Weights of a small GPT-style language model, trained from scratch on English Wikipedia: capped logits.
MLP neurons of a small language model. Each row is named by its layer, matrix (up: input weights) and neuron, and shows model dimensions 224-415. Each number is 500 + 40 x the weight over its row's rms, rounded and kept within 0 to 999. Numbers have three digits each.
Before each neuron's rows, "fires on" lists the tokens most often at its 100 highest values on Wikipedia text that the model never trained on. A number after a token or word is its count.

fires on: "," 36, ";" 30, " She" 8, "When" 4, " |" 4
L4.up125:539536517587503499559482497518523515520466535518510508493489484476421427502473559541469515479478429486553521449470423474460507500483517465521534412547458454495522546448484532472402532449557502529509497477472464503446500445449506462481447521497473551456559504497462441514463544596493548498474579524514517590544486491453393546548502538465505521516630447517475471570526431537494454465425438484453483498489592527473534572550510548553531517503500474498552569494480515521523537483526527512494450464558574534422532526455525505503474483574482530535488563524612419504507524499446464529

fires on: "\n\n" 47, "-" 6, " SP" 4
L6.up21:505488495500513467412488465510516531479497475471512444477505467517517411421467550517418546483508437543442415546501520507487598481497496550521458512512480492490530488536459492561455510485479523528528480425494475503474490549462528485451482491559492508489477493544462439574578540403425537487577503534485450530540473556536497472450457546479443466561504429525427534468564522517511543610615457495486486492528521443384487460515510529503451485486522460482474503483395502492469403502504535498507468552494529428461525533483510513512497622520494515430508552528501559506508481490526515498

fires on: " |" 62, " where" 7, " which" 5, ";" 4, " of" 4, " /" 4
L5.up188:567495449516496450491541467516523492522490521463462540440560439509452514512499510546469476512464460490543520494455465523504452531554608490521531478495479504538450519494517553469527569560561545567487465540414512511494553494503524527536503535395464550577535516484518483512525524507520585494489492533445526528442548460509403530548445477534519542532504500496476566501523465532541457462452518519509473504488584511503502553546518488526431492478527520485560552458524544508528532478521375454587501458510525546556453448494483558474521522532546458503404549425489545458476476522516465485

fires on: "\n\n" 57, "cle" 5, "ed" 4
L3.up142:474475493506588492457523486460439478494435464419420544485497481501443539467476470515476467504514487467505493600584472500493519563544522510509502549550497472508515457525507592548499546511574612474514501467468490507536496439574522496469522492527487495479495542543512480511508509477487552542582487571430482442556494519521505497497566460403491480465505496558503519465533482460511473555563492494474485471536421497420484439487524594486518533487496401487545544454401461526585492518496451523458496544508489495490518493529498458514532533476476493465529592540519514578470496489495472494

fires on: "d" 19, "ed" 13, "ing" 10, "t" 7, "ized" 7, "ey" 5
L4.up1180:527394527494504598511591583506457489384505481478423532447463438476402531525452479484528501556494543521501390455530520579476472528481506544528447517583542472453548480512404555504453472422508606521527418505442564522537473531468540478464497456458439439533455509496562466531498515499542516570521502493468524489507521542498519456527494443422541452564465474483562472433466518482503503503607491478492523491546528470497453511533507539573521399493490566509562514453401461499512533486449468537523565603549476535499476549464556529466586495449527543508466503567475525472443443505500469506

fires on: " when" 19, " while" 15, " by" 10, " if" 8, " When" 6, " before" 5
L5.up85:493524429456486520553485493461455468512482499460442525453579467498468495476467485541504502562499473499484479510486482527515482573524536507508515539498416498497541510561467508488453486513577489544550493513471517483587498428526481485484515472491546533545553514494605548455543559585525531493546500547471557516475470551509501471510408479487464478545515472464489509482457460482505495454589444457503491552503523548475528502490442485543519489500457509452558552542427481572527511508477480464430497513513522485574503518528447505440519500522410551449464520481434558500383496492543576505

fires on: "\n\n" 76, "," 5
L4.up1316:516450497485534545541521454500470530458436525507492566496478536494473552492476508462546496512434509546577502524503476521480515513449510498511451508521433481560545485516504452478466537498611538495484517455495519502508521497530515567525490449554557549482488533516436467473544587437544512554537498560479578505530499451487520488536578505465468469531564540492497506445472451468522430509478541499450491490459448535464532530569582538499484469470485451479540580484477455444559386520527417511523484530594533445529507528461488527552520609448495495464475562508517492490485531511464533467

fires on: "\n\n" 73, " front" 4
L4.up509:486467558518555539462403538486508488510522494446459532478501491491451560415425508506477509515585498484524506580507423460513409566510498529531509539572398494515548455550502489509481538564541469498533455463528462483480517574554532486501464525450512497483540608482537537555496542537488428510565447529533469558500478515559462535431525451417488467525450435521527539501506411531498505502440496534469435481533465449495493448554464572537536557500507448499518546464439407478545563536515490532509517521509520475556499466553491461514502515488440471511532612452458499499528544500496452510

fires on: " son" 14, " father" 12, " brother" 10, " home" 10, " husband" 7, " friends" 5
L5.up338:561504572504509425557498505487496477482539488540441437474503491483417445469512491456500478535494421445510482411423476478563478482477540520496481520501458427442489504525462543493494389489483515504516501439505486506482497491506478565445519425413542515561430460500421478505487463440480518578476463504412521522516470496459504560519489485506563527537460499435510494544478462579542499503544478508426499492460411467498421463479487451515446527453517524515433494507510536518506474520536465569550552525632467486509464490449459488543567532569471453483440501509544559536479434506470530452

fires on: "ed" 15, "ay" 10, " red" 7, "d" 7, "ish" 6, "y" 6
L4.up288:559526513508453560461576439444526440563485534516465465466469533408428532401536503556432484551507513493461413539566476476508494534446541528504494544459521512508478514501485472500543492504574577500496508583450496547455440531623564479511588529459437566475467608543516514554545517533525492576488498532464542485476525542485510513464572527400525463550504507471501496514513429496535472458536505541503452514497514500514421534539531539587498486526460525457574496536436472504576451490524470545522526479495509495473542459521417529516594533484501448401456547479525571456479532511467427462

fires on: " when" 19, " during" 17, " before" 12, " then" 11, " time" 6, " if" 6
L4.up153:515545466503466508436419468407495459453428493464457543523486444484490525510546512558449498541481442497496503525524446475505527554481583500564477542515423432472493530517484478503525528517540551551570459482494501478491526444485442490447511507531480499555530495481516463480510500504584560498519465578484575482497544473490584496453485556477503534510418460485535460489522413457467545530552501484523499479480443538584520470500561547514515487530589539501543519480441473531471472505493501445453558441558479510507534530463472526442567485429547511477484548494433507482445479525518589508

fires on: " |" 33, "\n " 15, ";" 6
L5.up525:456507488533539485515535520482447515456532521533495507439598480516451529500518551521487428539439453568538490465423453517498477510535538487518514492506517516557492541477507474438504487542587469492464373495531590531512503539455472572480543489432463544495517488486496436455492541548518478430440489517489588481518517475524510481462500416560539525547528522480489463548463446547511532496496487511439479497429497514492521501535526553538459475523529506507554543464456490408508452528525481498493546479561544599549445489517485530558504513564509479500467517514542500535450494521498482453

fires on: " |" 86, " by" 8
L5.up866:513533452519597481524509513529470441529515483409521570495568486471473535535577478556512413465460456485562488490476484571502452485561581532521521456521502496492451520502508504505502530571529500640522472501491513522528561435509510544439566469419504555532541539553465461446510459518525475490468532559432593460486513489512458537465426510556492521547435532499500484493522473492534531445509480522533494478462492478432495536482502482504465491533514524472575586458458512509507467577548437452549465511561547527514432473502534531541502533470499535525461537452490495456472450534487464499